From a checkpoint of a small transformer trained on Wikipedia: MLP 640 GELU, vocabulary 4096.
MLP neurons of a small language model. Each row is named by its layer, matrix (up: input weights) and neuron, and shows model dimensions 0-159. Each number is 500 + 50 x the weight over its row's rms, rounded and kept within 0 to 999. Numbers have three digits each.
A block is one neuron, or neurons of one layer that tend to fire together. After each block is what it responds to, as a language model described it from the Wikipedia text at the highest values.

L13.up53:478515541553495503485404469483501554475472537527535528481489512520562403515493488459494547369500583552480483497597476490536604487552500467505596449520536510488524464446520481537511483500502593449487435454504474523458465513594490526477604448369449542572462417533499508462453560515478550559493495448462547534453608476427493602469471498567524581513491465508454583461489529465455506505437512457590359461383480514485539573555616483531413614451565447487507469509481513471539462478412518
L13.up141:515521603470454534572537573549414517449534454526548556518477537522572457435517487533578409429487459532449555486536509491498465388431527532645444487416508510458505547510465475517602545531530542547518485422466462534411519416553492464569509539427462469496565433480466501574493459438521578502529503432545526503461595505532475437481496403422462512593604521438504468479523547523611508443503580417556484475506552641475558509523500474532531459487535437471444506518487518420532458455470483
L13.up194:492503607485426468534521511559460571501460516521537532463497460495461475569480533462496584442463510482419468568457428561577546543436538537612526517499553469515425601391342405539527586540449600451508448454521484499474464577561539601510526476425518475517464482465555525486446521478496538513529495589510461474446504613513444511429482506603568478558558495514513501547449499500544525478432490512584525497443522512427539499558491507448573529399546466510533414570536467530453498511461601
L13.up266:437564421508505530499588532489454431458552440496475527483603520451422529523488471433551599493440520546442428560490460506548565543572466499567459422514473591545475481496484548573530507500496523514518443446488546522496533442548601507502548379483526450450588464514481525431490472478630533570499530517419470522505486603542421455418443478536475478594563526555560577452486478427527469510538469470505503487457555510461470543507453488567476623622458483507465438594558430474571478520448516
L13.up317:508539486544455475611408549494403475491507506479536530505527494502515552539469490508480440421483482442477527535465487573556438498449456568528568552471571529568446529466443583517581483553473450544492486468433549475374432525439573543587574356473526416494548545413497475448476509466473566451575501515597509511500501558405522528462495445547545518408442520488605558589553517574487447487504544497508513427513518468418511513481408507462606554488478473574420472455471505511593476510474452
L13.up489:480539528458520495590481568394533596490564482557513513568539471459529573613398463462491450449505625450456493476456568561458531534399555562404475600488546472517443440461364405642514482557483470470435413485447548490472451467526553574455566521473514450523493544446509496502476490422567552474540523490480483543509489474582494503458528477565494446524474510557479457500503579452464556520486510526471514438472484482518571466473509528369530514559566458556520432480520558513453503470449435
L13.up539:447503543537439563525484516468456469555555543560572491512502523609469405470491457472549551435517520517457512576523411559494456572394536467510449512546591475481426442464495539429483550495537509503502547399518590552413461470454492535580542626501477478523469607430487496585470334434538534454549522506483480422546544489451485414453510450504539535565591407515432518475574528552509485495527571564505484528488497440515509432559429524422547575481571461481436489522524475481463453512508520
L13.up609:466457534465504512519473468475461579504424436497564500534528527540570560551499464484473514372478487528476498510559517453499506515539501456475550429541659548545467490510518517538404573509454473477535524375480572551472466487571372613542459495440511573532404491455608519535511479514452617504521476384473488485512587472492471414474516383507524495530488443581499489518529453621513507538576412450505482466465496577418583500578490454477525522429470532518528458507521551435480478498491538
Responds to: Complement-taking "to"

L15.up110:398581532562529485540515569557395494484558486423495466508496515449467469556482484476468502579497494519419511545472522530489543537503489495584541406557502513504479462445436489575521523557505482569544500413579533498533574428560518534568609495361521466445475468487540564459521517445472466600442491521512451390483532552484502523354494528459419555551519489507568570410493495476516411487507525454418530497465505483437584527548440535547497620530481507499575427540608449443469498543480540
L15.up122:443508546467487549507477487518388440502706508583509424467430490517401568424506469492516501513514449474463504606482528472600525578512559490570464476489532515499547482472448440452495478453499570448511536480420567516436604450527524528569551418433504418460454439468586533501470471502521466522449548507481503494507578474500484558425527459444453382574446560569489547493523498470509466507520532489442538469420509550510550596529493448582522587467473480506564484598594517522501488432513516
L15.up144:385475432479447466597525561546490472469611448586520502509487505520429465533505539490518518459494478531494439606478644577462507473475565474495437542501528492596445374481430497521515508423491505551549450483398528510468532481486459463568516440472460512507492428482569534566525511473523539559560524530471434462491614537449512443545487384512477428518566431462476494480481476495423558520549497545493443488467518420517463622552516512544551595545466417487442488559631454558514522494476541
L15.up419:434497448529502519584473499515352416550482523517401448545535506487512457433453478469580497466464523534467548506521402567571452489498510443540500416489530540524512589513485480523458528486512598512508498551500508583421555474433583487533521490499486576546579504463534534502477483557474496488500636488421476443470544524573502534394462547527467461478411420479447521468497478553514493581575464499429519496570492496543538489582394493425620566602521528529495442463530490506660480481510543
L15.up506:456511470468496507503541547497394474476632457558469426535491499444459495511492494461515465541503550510398447610494525525550408530529561491523486517495544489505611470485433613533484449502589552505469436491447481513353510452458587458553574403427509450451509448525593521524484460481554467519524529538426453416485538536509566465420423427505505426610520453530439521437511527519466457565548560425511505526389523528447468564505507465539536524547529524473508507568590511482448500522536609
L15.up524:451529504498483526566457477513508459520516528496470503465532544392493494563451562457542527521474459505521535490458459512594455477426502509600547481584516509460547448554405387500559520534470590507506458493578445527504492511507545483551590496445505468414500530448570611474524512482510515474487501550475455441506592569457448567396531511472440510460565512473520509387554467427450526571604455476566526453519474497460522461604540432500643655475460514543555430413467509486516506411542525
L15.up543:435498409569555475537552487482411452493495527533501431564606542508493520493487476451556491517498473483429546545507457474436536530566542509536450439620495512409461407575512463506490478408499458517501470464465601488480506479512476580523439418460510519439482525555621597457548467455462561566516594482459553490523465395496545534435407503560575412598461509535571551380529552495483437488538507479487592456418469520508516592547527524524491567488550498557485471481492402506484467451456552
L15.up619:457533494532493404627485548531420422464551431481543576491563600518470485505582436454497491465485469531514531509488565511459473479457612479489401513514509520500459438506352459567581576522507480598532489465434547527557569522468462539556471474464547420463471472536585484423570533510541449424498531525484462476473515583466537428533431556442463495508522472532517526481493495526435537641441512511563549534442515517485593552492456433456510608511456444453545538532492459481536498433380512
Responds to: Transitive verb completion

L7.up431:515507490449560536515510612455507487477435562414435504499506493545491456515441547498493488482498460483539451476537469493562475492494514570580440428493429513463484405555440501476497605486442474486384557416525594438518477509553532552518470591491440453499545461486484566496500515519573503484516534448549543541542558528466428581509546550633401512544511429584461499446547510503531477485468518503506559475520560579412530432526451454506651547444515554530551434541550555457397451503358512
Responds to: Start of new text segment

L15.up24:502552479478499500585490440486443526495548573555455518558497564506388518543480534521485513405485496476485515437552514502522458556390523565535497525439477554544545488462415401506518588418499550562470446403379585513476523517505532609588489382540471412504471579485551505553494510531511504543488525428523557472542524446479476432443514531511465421487383560576548553466506571490497447475566554565529499490424525408395503544552488537500537469491411543454523520462488624459486483507440524
L15.up139:478531457483520470471553541538552460477560500419579601542488535532451446524451442489557454561535523514415446523538528502531463437532541422608488460530470493515457484429547520541582503548560524526492525527518463517439485576545599493543512407394542415441453457544551567512499480497536460502444478485494458486527516424485477544496497488501485497462522433553505611428426596489490458450378573505518506456401530450485526600446460426478654661510453534471516535462505444520529448511471541
L15.up172:536510483495478509579520496450457473539522524505449556497474475524561468508504485504495529453520450490501591524542492532597509404444503538643508476518500547485482445517488514494427561487405526437519553433501531437453439568530504523437563458446466443429536397437539515612568508478500444439510464466497513524494604499452465551431458467541586399509524505546544586412471583465514449456475535516437459423446512425413597534449478590528488581477529481589496542564624606503497477439482558
L15.up213:528511457546559567466478523521498533492554435579557520514505524540555485510410450563494564525516462500418435461467441492539551464373528536603489450501495505542554596525496459508524475534447489525468517448405548535399500530515449553497522524370500488507549458496543514543501388514471435520506497547453481460521536428481511577400439456413428503588445528512553523445555538539542514508356506582477486440447437476479514563545435523598531511444488497601512458435526596513448448436437585
L15.up503:527524434525562447573517478538461394484535504533504477492432537494503465534498444434550559448565586496456523551461555534494549446381502470591536479491483531487488497475492444522506404464536481517487587521475511541381488522505512533483534470337463436506471477527464537490587571426504439542592551517442506434536491556483481566493443430485506501486410450460531488410552630416474446571476565506491431427458478473412528436535491474504567589500517452493519588532595454467559506490408558
L15.up522:431508482497512439457486472432459467553632470463456520527508541451474541522468486460557578517532411495510504473472483492613541452464586580600543460541482439472556440484435468516456603460540537430401448439595519485484562485576498616542550503473520480497513568473517516544453480446494461450550481540532483544540561416477456500500441451438526434598503546586635562464486525473513534542492507465538526506521449439472542566490477436487536483493437436557458337443552580548511477554490518
L15.up560:485510472541478483534604542518433494524566445536455593509507593555626414605485536441516500515498500573512490506520461521513564518575508521530488461431459481601462531503555497487581554553513454604476440374517516521510581482527524509559498523461463357428476475483549471486534501496497433483513460450497542406497522438461548510490479531397474539438439534575513518491575563449545397531513638465499411450441473590423484551428472466520461566537478475460513567450448471437516488481466494
L15.up598:371530465565526439489520486463487492491459549511544507437538483565578548534416448473470477563502451504539494466536517554582423448525497527596476416474496511548443500514503516527593630481535493409433491509510479540444552471588536591517432526526514543540472493467604512520450563487452454504433500589381513437534490406505519503521415570487560506628498530519527645483560461477461488545477505443493469441497424476488515512488486572434438527524571498507570521395466539482569438510424544
Responds to: Sentence-opening In and re- stems

L7.up560:529475471460513425537476461576498484470487455534500576587551500620453538412512417575536420476460506535443498499608550512532494472458487430582531532452562540579499432485474575444519478510470417463564428536441566538560514537431448516494473471445521477496499499429489503456521424445537511503564596600468509537488475516565623484545520448502459415456479498509463543480433607477552500569446543602535431501478521556631488481582498458483484471571519465623415514532455449517501454494515479
Responds to: Mid-string fragments in rare strings

L15.up30:524493406529553431445441465575543497468475516473547464455490394573494500513470528403646451564504457544380468513472424507523562486501497507454421450498498544603542481466513466583560531615527419521502558514575438552382596438572523495605513459563492477450554478523443524432436544455541436492460470454417437492570552486480483513394412534534527537550554581483500555445508511456451422483519493481495479491527548529514531480536522576460521596512497572552493507529486522508498463492556496
L15.up63:509492516487489501520469543435465489510538572486613558493480463464451537566503615459525565467476456574529498519512516537466545430521432505511508429445460557507423493475453614493489615559520494568560465398404404578500576514525523517519554418446546486451485533450483563465480563451568561570464544452521471562532582521476482465456483456488512478506494481523555434410517553444469521561464523493604456507499443465499505473458535549535589611617531486481465486551564436486388432379477496
L15.up146:495520482486518508416522461514459544506518561503484562391542561568482531463465498408506552557441484600431538539530556516547514504531519436480519460481490492556422515436554490543559397585584491541505485486494436466536586399539509515545576367513561521486520412477471612440445483513499420569517553440560557501495451547518571510411565488450493504539402500521481455434605466518417493474473589525559553541463622499432561559525471528589534520556516500503477481536539501496513472458562589
L15.up260:467493396493529484508516563455575452442637472548456519452605522633482505574454515455501471512477521509512492510475543541502529525411478528497499529536541550531407442510353474575497475477449602526515523533393578427568537481535468441582498521500416495458456466476545463496450463515459484545555607495543480456456582500503468503512515567425471475506506531507516527446480479473401421559495602584515455462428493474530486561496535559432468504538563476638558414543515483486539482582496510
L15.up309:372494521486443565523591485498546536486545517394532466472500526492512517602536599437502464498466474542475544560500505464560470428465407508464499496535500475446433448527551496459536470439508474533461418455580501449524494429657546462518546476505549430503612534513545570466525479554591504493565498454488464516541635421581440515464498474397477516548528506478549502502493536451398511492561475526383492478500501528430513455472367509545420520509532429509566513517559526559513494590541552
L15.up310:473567471482527479508488514497565564438631508382554531443485545558537516557569467469509445455412538508438550523502511557452534438537484505569492484498523610560449534502486452615540522544448490462474403528353510479480489409527518495521529484490554558514432480453565501430491533453515607506532491553434514510543492516561507505521493414472548481569372467498498555464495537479499416513516552518442542455540502481466542482528396499440599556668521455504461403457552453505551491454525507
L15.up462:543552578474510558489530421500480533550461496483400471462544461473553575544502496450510524559476535563474516490529482478508518538528501461565552452473510469500466469423487522505547532570475476527375410551609402465505522420478497452491574503448574552379554475502485587442430482444513518545495539494530551527515466545535564546398523555433449451556452516517537560351486522507452501539517495576527565470441434567492568547496385548603553484593517471444428454442469489517507473518613559
L15.up610:500503553491542519445497484499537511543630513499447497442514460548512591532481540521519502502461408486388511554480456501497555479460401472498479348453583463525479496513416531565504367441480536555431476420494499533459507533515458483482514492467506505546488360491529506447562570523458534530540497569473433454494525542502484592442481400562447543579437520577592450532428519497347487529437509535466540486496473504409499508499473575521538540595462566496510519500612545588520500530498465
Responds to: Verb onset after auxiliaries

L13.up8:535494444549537408549451537496481481599487485502478494585518532517550407558453530427477572469475488545505512584526405546519543532502399468500448493489497483509431474654479464558555570489559530493534530398451499610512462408618447497510525479461504419502495502516522552435524435486381531455572426505468545500475474601528569530460578522485543548531566504508515537447541491415529557494510581446497392455424488509476487535552459547521413554564445493510468525448553600521493474517501419
L13.up183:596500411451488526523504538553477533502486482445545434504449484585612507525438533462605521495500543506475486515515503485557583512478546485552437412427445604510475491569531573504502556483488512442516449561483502531521562474516503485466510460424462400473566499506551512545525455511492486539500494515544500577456486565513574605550461460479403509439447436574477500439471537456442479613451515419525627476460614530385548440411464559566527551574480540525453552487507529432538398428509488
L13.up297:525469364458455465502410522553550559561598473468546545499534534468613492536333503484518558546491532427441491516459496415582537416460456545448482406525502548471484471535457523583554559532449622398517473505471459496508489496507528420538546499492523478452546443419542510463585504506517497523597526539419547460618493543467444493474453469591462542589433489519563453543485464527503537513470501397421471437467502495453527520449526487509538575495442521496544483550596563480500520484494522
L13.up400:629490614550558541483497595515433542519515526451537485468501572553559484584520541489551493422468510528483552522503546528577517547429557484486515500450521433534499581540509446594611477433455459520526478468453486515457458489559513561483579501503443537565533532494441488398491395449451517505601465496464527449589519516425568396452516510350430552570419501489457539537554507433516441498511489440550473417535527561508434543482517461504456531574521471484506474535468557458539422395493468
L13.up437:528491472476495527511492593521475524466488525529441509449513542530616465558503505511487519496454464565401449521473514494484559516449494494539530440516479393404546409519450509577528570509487470454479502556515587434561498524549484478499512476508507445571468489436480481558618539531529511586664396461498467514495566630540473578506483486543474503552588452511440434450471540527539420591535536522535479537492487524445484459405544450521549507493497504581449476452616613456403468480499397
L13.up495:588533537545593536523428503523509518591480464554486457478535516475573472512488471479497518406482459522417512515545479470465553487489471469595481524400623459559526532493455476483456531448461540473417489529481521587333430613514562530447498515441506477564480470519476522489515510432454430440570407534536513461553476463441492609430461397505550523497524539550493575460449540485550429536506471526487547382455528550476515531376515522500618598476560476535520433484493462566523487455505517
L13.up556:461531498492539450566440547563439500564511517469573437471474520497574498593407499447484576475526511469471557516509536517505497505421457462497453472483578538462519444534441400497479581505562547452500462534449479502401482455618568514477517501444453452560544443517433479527458498448518394450531491482539528488529540490343481529471478442500580519525372430646531553479568538505518612549432449470549520544462583535465572520366470513517492514567518518571539468455423546487501499498482489
L13.up634:568536419464542526519520462501502536533505529447474530427573601520460478556476518513431545575396530528517526479576515530553537502400508536496454417493519459458503374483497476499531471518517482494557499527527429412494454524523375547575473474461467464549492419507538631491507531442441509421531521487488530527538459507376574602493571526536503572553480427574543531487562612466487504591519570455471441535394549488392502529446506514438524522509425557486488432604558544461495482510485465
Responds to: Sentence-opening words and date connectives

L15.up6:348534642525590562528459570530399431571473519591502378409449501532525545544468503497508524521521467530434429567523471514558481462447491510489516488573526486472533472500515470545436570475456581498507489449495426479565460472378501460524464562491543567565490523475517558438519506437515485469528517454400550510539427452492486472607500583516462517563523530472490521490416493507405454533469453565518482495449545606440526564456572434475482491463535510533406615511463506563530457485487519
L15.up91:524530393489520492467548492562480421473498497534532532519621519593510422527423598497510503441463589506497418563553417503496486393532478502511518561452438524466475450507504492493513448506556489506548479533520572525486573533594456583488544522546482459441542411517521543474543497495597500519581486512531403558442435435489487469578534525475459359428418506514503499580565480500500427496557485482545451478514477514463540452333443548487565482497481502583488466534481523462481454519396616
L15.up181:518553455512575545496527514572453452445561551563627491475576517475560375500440599510499502455473596489482474600481468487484520422501452436482499529520491503483487456512498447577494427474495514428548448528545555476489495463466579489469535492531495469420550468484484549508554415477509513482633517476522420474416495467465445526594473516445409372553459509527508566525600576500494489531481451452517463459475482522485606542352455574542520474476533460584457547459439538499529453499414571
L15.up205:621552485545486502468457521501566432440502489424500616404534578497513499492480583519506484467499485495473541554506436474534503492517472444505480357499469467449509456515514520513426497474509509469413459452425477502417510537597461500544567456445473482553567409493556510576676476363515464476489522500536481516482469468517524528553426472517409471561546445496619475514567487448496488522475489510473446545488487452533443584488491457511552517545548590471391561557573513538451501519429607
L15.up406:439511532487535522517457526525484511471535529524559500473591497560460464424527506536523583457476450468482499540531438566599442451521540529511437549572537474442460568465489576539521469495544497510465608550483486536349448551420430462601489389395531462451574516493468519443565402551547455475529492485405452508567456510593389459516441541399546430523549497562510501532495484482602521481591472481469509530561512504475571554435514428477462494479568448521443577495512570485539434465544537
L15.up565:476526553540444552513476564470506531525543536514541546469590459470554551552518484516515486467530403465474524565519534597551413500443422462551490536634542418487500504514378504510627423464527531403442512456418530565520477501466627476457534482495516541420518478496544594483518424441562448417506558478535455538538602401501411512496461468485421429548474548523522564449487423498457549535456505475486476406521429466499534485528470460522535505517495513559421511443487560524405466576455539
L15.up571:505496452440503422463476487543526532552489529517457507427468526560452501416553526499526523536465456584530489533530476513502447443514487463537521578515483499541502475525603472552442642513502524451429408522496536427496471479523494552500446546476537466554510514394526645430493537416574622508579533520443450513542570424527501449511502544473553543512477428605572566462538513477419452491430572528430479451560468579419504532481531458449557586490569555636501559459487492545501445432446495
L15.up622:446478584521569529608486494501404501442560499558489529511587522484506509436514493537462527511478536446515533509507498586473404452553471486522511496487538523527550538613377444490494434580516476511395480485523516518436546451429578500502536519480479481467498508508490631551470451429462490359543538321461535521507488405468471526478511531549570521612517444451542530479437474552542495485538497413554522422542467525482542492577443496486558548471552434413518485460471564483583466491545574
Responds to: Mid-word byte fragments

L13.up22:457569485547506448480428506435455529504554524577507491474499477542507423500473523499508482445497523553463512506653505447472542468559458588447539444497561542566537469492407532464400443496530614430457446453555566536396470482550551494548621562468496526488495458493485501447478511585444494571572485456516563453473557529601481554497486408553492472587501551527560533378443528489437403549507529526443454468447513490482475520481481560474455572445596500507486531666536466455508485512525507
L13.up40:494602533508536427542517502553445465533564527502507507470539512481590486523504469481498451600445514507365548546546507492466497452561480500448495481498562537513484440446474485491494536569496539550482471511603486452430510526611458532468505555390542491511542412502457515465467611461504516547563488440557534490441532513586427616503485409538426479533400486582544501454441644510404441580496538583454493495449533499402513426494526505430498554528501411497435526537491449492565490571552557
L13.up127:457534494476548541518430483566394454549499596417478533543526464523434500500514510414636444511511547629441445559545397530536513506474460481556566402507474581432428513466451492507433525533529534487502460483545488438518535440531574568440517512481506544498535564539498518515468503508533582549412534466397546505507505433404570525475595448424425553568547578488461544465456532428399469496451476507544551498422502497485561559518418521496494499499540549539403538465525548430439460532446486
L13.up152:544567431534547519458466549487533440514502570467557440467510585551554517558515558443563462515481563506477513479488538530472635559425487506457542421562580640512431457517475491572534568444538594424401438576463435471548509481545532518525508509501521507477479512558539498528475560528488477494455541464476512505470513461317425557519476487388449498528430590590404586452476526535461516541513583463553469498484493470424493470445496472446465571522521533507560400495483528529471456487456446
L13.up199:410549520455561513566556513546525466541440450517524642451445517517543464532514532470614507471485551485454507535464458550530575511527540476517411483537569508480428414484534429644508439506587479476516447538451483404490446476459499450526609544505478513507450534472522515522482481486498443553436477519475614500429556522491403609529524468478449534605445464515526494411483586501503472450363534539491501461534498462447501595567446563477549507490527511442448517571456568534571476489420470
L13.up373:516585558484575444549406513475428494537544530527428537441512529526517480566424510462600459467440524598456376471529487458444478509564478564477597487498594507568419448524476536553447598477503606444448469441497488426476492537533442510585544489424479430538576499432535521565491458508588500536475535441443462499478559426488405543443518519519560407517447505522555535439561543507425491563536463418508495474414528473519564525524518541543586571486544454577417453530500517462542476518505527
L13.up387:490511537544580461673465488562506438638541546473524498570529552585591546546437498494463510510477491540419497416496422476463489535512481446508520514528562626546432559636571495512487484526535516524506536476440522467451537526482426464559476528514433498522560509435529516435557480436512469520504398457416479587470475475491469552488442483487423486572427450492536532473401535527580495547441561508524436444482448498423463447463433569405588496540447517522419514548494547519485510502500531
L13.up434:549543446493531523490433530577440412509492532499523525556489507543633568560499539475508441480507498558389494537498546490459524489493474526543568526437573566606386470518470402488420441465490564501463492571499500517531548424454460536519492519484462431482434476468427556524520576382529497497538551515530519558414422492457442506451559447502436603559446553563575483527412651486498465527538525496457452574478498524483505501548467559468540556419511425570509486530486443408512464578490454
Responds to: Verb start after modals

L7.up303:447531372417472396553428588457455476550498515442489492550520561553536408593515476463529479518479473474457497590477494515487605417446537484512530462386627537485437456489464500557575481540439539424512462472529541601483482524483590567459573566496508453485589538489522502510505576511556572442513508477419486494458585530517398551499530387447460552511494570517582574484536529477430471485493420446497440533536566516479508487470536494497530554468512528502500487540628477473526472416504526
Responds to: Final list conjunction